Part of a small language model's weights.
Size: MLP 448 SwiGLU, vocabulary 16384, 7.47M parameters.
Architecture: RMSNorm before each block, rotary positions, no biases in attention or MLP, untied embeddings, attention and MLP in parallel.
Training: a variant of Muon for these matrices, 110M tokens, 3342 steps.
MLP neurons of a small language model. Each row is named by its layer, matrix (gate and up: input weights; down: output weights) and neuron, and shows model dimensions 32-127. Each number is 128 + 32 x the weight over its row's rms, rounded and kept within 0 to 255. Numbers have three digits each. A neuron's up and down rows have the sign that makes its largest values positive.
After each neuron's rows, "fires in" lists the words (lower case) most often at its 100 highest values on Wikipedia text that the model never trained on.

L5.gate350:105168129137146130090113105095132176114144127150089142108093106088133129197125133120118156147194155131108183152118152156155119200095157119125112120105098098130147140117121155125107186150169127086083157140146125109168055127135168206104131147095117134164084171176171117129145146146178146155
L5.up350:102060129153146079132064138095083130097171178133130087189154111119102100147131144097137142112064131076160113238126119128178101096132107156138115139157066125099125134150109111138106205086124172062109171122130162130100151111102172160140073095125062148142149155158105150120175107124078121106
L5.down350:131137143099255130125178150152094116155148125082112141114186162137144111114122130135173156105078140179195082127150114120144113159155102159152054176151149146090130141160098131129199126112088122121115104150083138104125130070089064099084120174161114088123172125115148128103177139120161138116
fires in: "not", "be", "have", "t", "helm"

L5.gate359:123151131124157100094133148102095121138079114159140154101136081117138154144121087108157154151078196096161142116086108150121129132181108110165118210190156103075095104093140148144102205143087122108065141125121175099075138113140065125133145121133109116151109128112104145169118086165144124139
L5.up359:133181130113140109095132123103097103057152112079162096144132101093155186085147166165200114145190098094095121152169183177083128128116140149132144145140139074164136123132084164116157156094093109132088189074125161128129149064151133112139123119125141120104181110184109128223087143200109125100
L5.down359:108133096123128129160189131116144135167153099127084092100160157120164115074130118150184146089158116098175162112183159111143181137115108148175131128139087081156144071157121124184199160095198104129143080061157128196085097135085095115104078197156175118139138119076125082106093145113118167110
fires in: "that", "on", "by"

L5.gate130:149116134112133177213134066107206129143123107093093093180126140113095092117111090123140130124092130076144130151107106159139076183172124162115110148101105154125110151103144171203101096105126114120079109192080099109118160130090165125088074141112056194113141081133086155115149149136094114104
L5.up130:180144195069189135136117122142097119092132142139145136148141064146140109124143175143121090149148126133077140126117160155212133090082186159111146178118150099139128177134157157151158168123127113165108169153097111151165137131125099116110150127079149108136144095051113119185186222157109147083
L5.down130:152123142103093145079117161102093131162066136078113119114166138155093154135145142149080147167163133195059146076138129092178114099144119087128143189172121098106168061145111125119130135088134110159145188056111121155095127106199145172074160135123111122124100108140189178159126107149144133147
fires in: "s", "and", "2015", "w"

L5.gate102:098182125086140131113059154151100106127167147162116172122130128095061143095123142119111115139071103113165147128082168158122141134113040100123095111157137154108160152076118159132139128081088113098112104129081193171140063069126141084114185090064089080125074159135186149184170165164151126187
L5.up102:143136113102154169168084129106084134106141120119164107105071118161149163149169124109150086070142183112106163086172096132057141102144169162084078146120125152128088115142121085149153144095151091126167080128134125126144128112119177137148152129142088142221129164092147131118093130165177140185
L5.down102:161107122154149163105111058110085121121196106207113090084081101127160165131193116162077084138123150098143152089148145151112096115161164142112126106123152097168124095174136109183203152033164183135145157113063113163109117157162131124154110119174160132187089106114166125139151108127136119158
fires in: "the", "has", "also", "played", "had", "was"

L5.gate233:192163132149134098155160086157154108128142155116119106047192089147152173096150145188184127186148125103101117146099172134165248125155128071118199090095181146129073139113112154157113127138118152092106092135175163094130133074094164117133146122110100148167114202115130086143153156126098065119
L5.up233:169103097150115107150097135202180152163165151080157146108131109099132080116165115132158113182144138111089088128126191100160220147120165168161131087080144148115121123128185138176113128104139145142136136089164204125147135159128153105128104179076099101147151155117147142139139199122136067134
L5.down233:198167141169182110093127074149165126168146105145118181119110090163067182146124169091114113155154156133125191121127135129188186171135140104152094098120112131126145139156134152136148100118132108101164173155111143109121137185142167163124115127137170213173090100128111104188092140102128058178
fires in: "was", "also", "a", "been"

L5.gate423:118084102109150113127116112116090139145163123182061119111128105056138174130103141170118139104115176167122101090111119160085039144158110164112078094103106179069136068110090149164116126142169154183176120117133161070127108110137129154146161126117193085095117164099149079097137095115176130140
L5.up423:106188133080170131111107106141129151047115122105109169129155092133129102130089143142112098137121089068077131108123209116162140160118108110147128135153133106143197126133144110147080153090132126124136135086162184144173173129169119121150165107128210167153178116198150192140223103132125142134
L5.down423:116141138111141191141151105151148113141155173131123105185179066065072120155078101084125196122073100123138172150150108160118106117105126183139141151156123127064054180125147097083073107045181079120142131118178112135158128127141176135150147149143156104125089156114149123126094201103124152150
fires in: "to"

L5.gate351:150176101187089179133150131099161078148076103144119112155129144172138081170126138076144122119087133141106125144159105130138180132168135084129150091146158109100151093131131152144207109147065150118128162113102126119016105144071186189051130126152117079082107110178145104134100103106105120150
L5.up351:093110121112109128177155118156153119117132089103157110070131103135123145142115127056125160153129164140130175155154234162104155156112211106139170187132141125097125115158138146073158154115148162132122175160119159131106125110209181165135157122090148173120116134069150168127054149133137110139
L5.down351:084120126114051117107105090115156109110134099096141135132119071119083120157114173134108132143062143128138092083096091165132104126202143095160204120129123111163136077125137122116124115120163108079139130091113070128106070089138116140074070210109151124113092122091128166113140136096137131112
fires in: "it", "can", "would", "may", "is", "to"

L5.gate402:126179127146122152080079124127115098149104138242088187140160126095105156114194081134077122079124116131138128130142119112134116028211117107188147120149171161101154147144168152146114110083072136107115163105088183099067131143113163160140119093104127146120123098103108091106184124126129126071
L5.up402:127130109134123179062176084118123192160060109170091091127125062131143085132114104136097077124115104189160096122131176103165087100184165066174088127114084205145150112140173127076142139115085118079127220124164163170162126133136102103100191115099100147181196123087175111144122114076150163115
L5.down402:146143141157229138119173176112117115110109088104145085149192102137205127110224133061113092145092147106067115135129116164144091105139176174110127158116120191110105202163074149142087107120100113141135165139141166150183131126111144139134130115133121070109124069108182103131122089131114100123
fires in: "from", "in", "of"

L5.gate177:126125150120166157130093144145203183130133090104138149179159108125074132154109070168154102121148146109128153161141101107129109155197112105145076132167134106134116142154139080185142130123128166161083159145162122137047040100144095198166100127183112112163165173158127169143126142177147111119
L5.up177:131094162087150104085133103062133159062156093115196117106149147128049152076145085151077174143176152110167221170143156116140094137144146127185069109126155125147136129094118191110094145047162133123158173131069108155125129148152177136115140133146113164143177137108117146153120105148117157128
L5.down177:065122080198168126136068060072110074125123154134104111145110093096142162169174093101109138125087111077139115119138119142135101110122133152130121155174163186138125158085166049095090065115167068152131104119086110158189061125104172159091110121114073149129099126154148148057139110103129150134
fires in: "the", "that", "following", "on", "other"

L5.gate184:123157110105179076113088112155173137125138117145112147153123159115146124100152165164125124090157097127156134104090080142121150070132142090154117121123140092124116151210175144150167139134167061080171111093131126081090173106157152113114081154147181132112146119136092086112154122177192146119
L5.up184:176096067069147130157131120108194181147140117110108083110177124067087118172146114095140115171123179101140085141110116110158120157116134124211196098115100152119127148129142141155176113152129148083106089084141141142123093102127093146075138137228172128157178176105100115099086096119141133174
L5.down184:101118102126228088147068120110154142076128078086136135088150082146130120159131118158136190080119115134137130168131154137075143111164111203139167107095109115100125120131122101122055108163137104117186138096154150093130150155157130154068157176159068091144133090100136183173147111142098084131
fires in: "not"

L5.gate32:148129170132170158124079177111136197148077186145117176168100124081140152128153175107095144055127099119172135153169128148138081153124107096147154182098125129139109134133124136119158131106059136117110091102143121158131100114103163123107192135089102109103137141152145132183082170119175121147
L5.up32:114142187078170130135118137126118119136101148162151154106153127164121150081092168099057101155109090097101135092171063171044121146137063174103145125084147135141152109108086150137132092060082090134177130181166074113210217132180133136122104097095099071135145130122159110165156126127129154157
L5.down32:137138117112199106108141074128110147066114091144163109095091136146114097149119131128153155082067121162179158107084140156089092140093124105129081125171093115230078198133118141153073126182098133149126108107128119095067063182118103139133098201168165103140137120118098171124113101099096127145
fires in: "and", "it", "was", "also", "based"

L5.gate266:130154113166173100113077141059157179159106104116171157086187148115101097095060120148109148129159114072149120096127107142143096153151091120110104113105146129110064151151122112164118126118117127182112155179120165168105090100118146127142146139154109179152076170115172090129176062156138121106
L5.up266:164081132149240177092136122095145184132104093105136076105151148097130113094134102115175115063129103102128129163080127111087130094099089131133073203115117142122180174117105057072119136116177104115157115101127110120141066103152126101177166068132142121149144109120211150118130101136112142163
L5.down266:147082135146110131085152159154146122107119104160036112144143137092169130127178166101168162089107127156134152050128167155120149080102123112157144166124110145132120151102080063146117118112150135109148135071091094096172128165160071123173091255125152114106164105147101162102047155107094139175
fires in: "in", "to", "the", "2", "of", "on"

L5.gate229:112101145123163119141171112139090099113119070168154145124161132173156130126113097103122158072102144148127192112083157125135132157150153122114118154059164142111045094115167123111115153163095099084109152104122128206081172158166116163167134162071085114135048119153171185137124079179119152096
L5.up229:076153111091124138038170157137111097156083129116197104164145096148115087091169142092144156159100139151142149147138116107144143123122155146117132127152184101092126114105142167108191124118166125113119087162078136077146200134128124140160121155107125121112190167123104121101173076068134134115
L5.down229:136098131098058118140083168102125148144096110187137129110090091102198116139132109128125170091085121101128162100129091129115117161148121159046165162118145077140137142126199147144115079116123158095061155081109111098093132145167114103152166105138157128116105103129075127117147098103140101160
fires in: "the", "inga"

L5.gate366:084105107104178079152105119162132076120086137128120102133190085175141132159144104097123087122163096112134134074150097075151119089115073032103149147111097085032130153111116171146111195158129116149157143104100166130157193157133161169155108124117103163143095132131088126141114097168173128170
L5.up366:139145148111158175116150151099092159094198155112122066134136122128049105117091155156116129083140120109160124120188110074175172148150093105136123086034125154079081140166108130156124157122137137096122161160133144125063125091138117089163151146158088183140141194100158135080150117132161172126
L5.down366:147075169079120139091130156115096121065158204148161133153098132063143096202166118162119139092089108167144179170109164160113102093150186169152151166233155173122169142082181105113150178130108126161162111131100123125102168120079159146118132082167147134132108120118121158130169098145163142188
fires in: "and", "later", "rather"

L5.gate20:176105112081061144134128134135144070105119165087180128121111077117157092114152147151122109106216091114198139119100186113175161167206117123122137138147145089165171129139126160122099131082132151083143192146135155121131148164164149140087084154114080065152128113161092106171148220131130138088
L5.up20:117048089143159114136153111125165143101134128143178116145147146142172158127109137057134142088173165155121146152103139185153102122031163184110152153123152131124150116163087140142125072120078112180125112060125163188183149082137155146161163153093099143144123099109167162124179145198206138135
L5.down20:156147142106035119153189112129139043089091136116181177134114092106114176126107135071135110144144134093064121123111116130132098131146126147106116106108146104154127116113140136126076125122182163152116144116123191072109187080109129121137190150112111181104116110166135139093163124107138112117
fires in: "of", "wehda", "both"

L5.gate1:106101120125139139179127125121145091131142117163172171160110152146149093082146083152083138143090118108141112118066160108053120132103184131140132182087142115116160099199126163122111118171093092148138163154076174093101140170089152074103149080136156117173127175109127110164189138104079115087
L5.up1:164112073074105129110098142145194125146150123155114126104138116161138124095129172089117134153076134162144138113150144107172179058121137141104133113111165097177159114068142100137065114120108121090072185123101129177096113064146136058151126107189097148158130173091127071101131168095167127110
L5.down1:143121106097086130052065107127065121065135138162127146130119105110146118200203134101158147165130111154140141096195159161152076089167187152123121214138140099113125075117155130132099100079096128121158152154097088170170118126069110104131165036134092152157132106145125177148155142084130092140
fires in: "at", "from", "in"

L5.gate158:110090124122146175135097155159087139147092200184145154138140146094131120139144171092120128149127162134134116095135199105097089086191098109156126143124196207182172121142159113197114169153129094089103157091199133099132086137147137097137145119171076110119157115175180076120150151170113148120
L5.up158:152159092104095116141120144138101126205138153092131122161128075175156119138109142093108210118124119115238147152125122107123122158100194100162164119146163101126166124117164124164121132114122160125113098140105079088094130169080148171127124124100113146086077085158063145141134126055059132173
L5.down158:109172071124183106176061183143115166143123090073157119107110099088140096111126110152128143127193120158178145115087156163139113134150119083164136120132092143160102140091114162175159139107078123109135185118090119169131089166152068099112078139104136135115117106099206124143117147152126122132
fires in: "not", "were", "are", "is", "of", "avoid"

L5.gate97:133143117183136139147118122115172112167159100156164075139142110101092127123117179146170168142121115111158060110124148190125135096186101178144133119146073083135155169169143099174133129160175124172175112084138170123152071145136074167110135182101060167122150180150152171151143166165108185137
L5.up97:039115178139132148083095127092126189163116148063147101148105132121154086126126115130124160119136104049108147141162121114105126110101102132111145200127138147170132136157109064133092100170212149143102129103095147172157089098202123130094175172102133120131147095172164105068144073115134141118
L5.down97:143174169134123219142146082117079133114117146088146093139121190072128128197150148112131135165135111168183065117078094072159131070124150120191124102098126167111148078125124128175140084105177088138112123190124142137150102133241155122166137198114192088091135083142132132128101178151087110103
fires in: "to", "not", "could", "t", "can"

L5.gate323:186141122164163150088139100136131057186183077189190160137138130193173143105080160102137096171135161166160158129102132155104144056153110037056099094173149131138170072129115134195119158081139137160094094100177132157090105093120079122126112140104096129144123113066124089142104144134151149119
L5.up323:095145125138143122155166188152154147144144077130177099140166146170116166200060135110107143183095147166124158129192168068099116113102110082103086102106155117168124085085175145136139135115104154092151145168127134162132107095099150114184209177114117154097143083067067129124107122098147174148
L5.down323:119113089138255133105155098209125131116191108079134116170151161073148151160143193172087068110093134124121115136135119079079154115130074127134105106088126100171110087154112129169145098093127167165125088122137121117114091122151072098194125141145152148145124077093122149073136114121095114189
fires in: "to", "by", "a", "at", "and", "it"

L5.gate205:117136129108145047057096163105087163095150100114106127101136123099079101140163127105150137149070159200187176105174103065154154113110116119132172153157116133150151135069148110172142143086139157103186139121099138165120093104125135120138184179131110115188105117120143082134104090113186144156
L5.up205:121164142129162070092147108098136107161154109111102179074177140167161156110096128144126143166151164081128084166079130182105184148098179146132122172115150086124109120053045130138112094132096080126129150090090162052085137044144125123172082137173112129138059154114080126175134162140114127115
L5.down205:074179136134211132131160143101157114127107128154107156166123158147094113133127119154126095151123110139117109148141110097141105090099088156066134116128107153124144124103046167117162121147088099116117132133135000110141130210216126183136103075102135136134130115176107110137120114119118087163
fires in: "other", "all", "her", "playing"

L5.gate403:150178087094159140126126086125196166158113094106180145137130115134157100127132156140128136125163118149100102108166094119061116145191054058167126148144061114147088123119105159133154168119079159117092157194161123140129131158099146070054132157095083149164098131157047173114100141099166118048
L5.up403:175087145187197124104115137157119096089113112121131157132068108145117078135059143108116119187056123136137108125113108169133155163145088142144177095120103145035117172174117093144095142139157106146115122112177116083168096129168159131125174106178136096148125103155152105153141108139142124166
L5.down403:087131140127201088130167103146147136105152140167130140110117105125077118160106156106135113155137140151160129074156131130160147140206120174068165068079158125144140123156184116178114121123111156071129160151166206105076140134092127100052120102145173049133100174158092080101163139153099144087
fires in: "the", "as", "he"

L5.gate257:136151164083154118130086079089130171153132158118121123095167136081110121124083156120108066114064136149114127127170127129117092090160158093105069191117105122142141142146130078108101112113116161155153150082103120092176106117049140153153139206113047134147100111175125110158135124150124099181
L5.up257:118135147123103097114160085117154175175099110097195107122177111090081138106092113184165098134136122063130121162113103153147115188055129150142124104185115140183145168134109090149151179137218190139142106117180139105166141112157085141109114149124092163162120158111108159074126094155162096138
L5.down257:155123110080148120042173197146146134139105100161128106160143116120163113083089202116110120153128156134170139095155155082089107111135228102131085083154185122127079134147161117152125126133100076139083144119104134116143089017108152149118175177155126095114149129110157109108117180119150141137
fires in: "not", "is", "come", "went", "came", "refuses"

L5.gate316:119122135178118142144123177157165114083126109138160128085103192184170113140149178179114116127091097113160125173193134085126139107146138086143088091089131140106159186139082158148092091110143072126125120200161188145059096136128090151097161134088112124085108156163121117049179114078118131153
L5.up316:100178172148130113098170108080141151168117164079104074134076095098130182119089144083146091148086126147170051143091180148137137131139182122128126109089183100168167156146142066125063095119110193092146109108086143135133114082139055139136102106143130128060127110131163125148079120112136185124
L5.down316:146172140156160173106058084118109109153162162113174119124102149138120119048121139090163135177115165127181106159073147150118111166105126123179122096100203190136168169131140098103176065149139135106115077089093109159116099129136077130137119200164160181099155126140196085141114104137099149141
fires in: "not", "to", "can", "also", "may", "will"

L5.gate144:119136066109131129109133123087195164165172115086194134138119044117070158137125188199125149201199137161156083172168133111075144135171070126141185179130083169115080152146144158146127105144102112090124121160163145146103165094102128130115143103113111131152143091099096089142141152109147141128
L5.up144:167132128106170104047087150084137102121096121105175131165122148148112107045044184144164139120096120129158177078174114105125096096116135131100126190108114053139129090115090170150150155099120095067131154093167132142142120082172168110122105114097114135140118118100150169111134132101080139096
L5.down144:056125106117221161117186144055113161126082096089139137089126071162050142117121101118114116157100137072183081124135192114129113168112093113146112079170124131106133158097140175150089079140163130144124159177111097129157123120121080079132101205140122057177116092137116145151148151077101102126
fires in: "to"

L5.gate98:112070156141100089129161134201154104084155164107139155116168143102154160148070166123172199154115103141088102060112084145131160185110176136100120178149120099136150179134112123143107153110090156130141140112106154081101098126118147124122125144116129165080045088130117141214120116123129108142
L5.up98:176114123116075096135116127093158101141116134128146087068151122088129133071120117136151127129099199114146123142138103168083113105114178146086144169171159151133159107097095076108164074125142185156145137110124111217120071062116120144136124095120096086087137178164145126120085122185138193167
L5.down98:173136147060111149146206110143130139179157128078149139089146137120101111070143163164134148105116156172145139075105135180216130118130118183108129091125111150144113080146145145137119119082118128116155149164147145083064135133127123142127072096132112169162076137090099151193082083159094142060
fires in: "that", "which", "as", "addition", "april"

L5.gate139:110134162160129099144097131185091101149141124125205104171153121143158156150152071131138146146071152132097116090133102092126147173151090129100141155126162099137154178148170169193122104098083132170152154111188152085124079177158117192141135215121119122105136180175131101155102068104131123124
L5.up139:152120079111074113136126125148109138114094140104101114075188070164056153080154174166122151142166129100141129143164123174053138138141108152106090139157180113101114146087141126142117115072096083127082132117105096105107158114172188126107095109103118124116161110186097172136099108122092139101
L5.down139:134096109125164142154164109129160166133141093075140170153089113106146101112091138131142161168190088216143118095157172102120048109116086093169158072160126123161110128136108055138166154159152129121192120153145109198142125171168138148164161163185179142153104133080120190098194124117064191148
fires in: "he", "him", "they", "she"

L5.gate263:133094136165122149124116109155107163082113118183168145125082143066149129116149133112136125110093065116148134116131160142146145108118172060174063141147164150082157161099118145119142164152123065106079125094106148150122153186090106101117092082143202144137100105065119092155174148127126172127
L5.up263:172093151157122137146143079175121107105066137097127146087102094104164091079130158147108154133128122123183102089169160144064172146177153166145146192126134155166108171083090125087145143106134149132145124101083144119134141082114109120107117092057097123098115082088132163125103137072078160113
L5.down263:154100117120230140170115159104155073085132153111126139116110149198108146150070140083098120114055108179135099138152177067095103133098137142125131110117197183074109161122160147157062137127138104121156144144124097134099099210143116114102123107080163120156093095082109104123105112135115189093
fires in: "in", "on"

L5.gate196:179038131140148057122129160139165107130121176078170151132115113123106078111106102169121158159083133147141154162157107150125130144127070152138099101126131144140130126149174098108169130099114072137189144124195114186079101112120131131108111082145088109176135150132111083173180101122130212147
L5.up196:168096122169159099113169134154147149142114103098161136144137147152095138146132101129104158138191139100096167138181087145137189066133125159128111147145174115140124151084183080118075088127091105104116135094201151134119093138147180121137135144120112164124089097131213169134134153175139172121
L5.down196:106167077169241124111135121120097148168103108123118105108133124121213163087116162171070141075149175155060185095115127161089147108139114146166120173145112092113166146151048186128103100125134102150136137094151096131142140134159095087133136114135140133095098120137164141155198181088069112139
fires in: "of", "a", "on", "her", "just"

L5.gate356:132114138064156168141075173142077092067095091102148126148151094151111163137164089171153169087092133141130138075126146128118099108137179134129103131158143074156096133159186125168122152090083082125188169072130136130125135097133138103148114092129158104101083156152170126162168135133107121123
L5.up356:139137069091124085165061153089135111179135158115161139170149124108067140155046108095197107036133123159108149113137119122165223193197156048124152137111115098128102183147140125086110123121158141107130120155137171146070069107170141153156171115139142109167149156144170120165150153169122081114
L5.down356:110115166075075182085153101101138152098076122184021126170166151112158148072130139108132166107141073124139136091131128113135108090131118121179142027152126150122091110148095137120218127169134116163134150131152077147132172074074139172156119157168177173099126156112154146095197152154140099105
fires in: "is", "was", "under"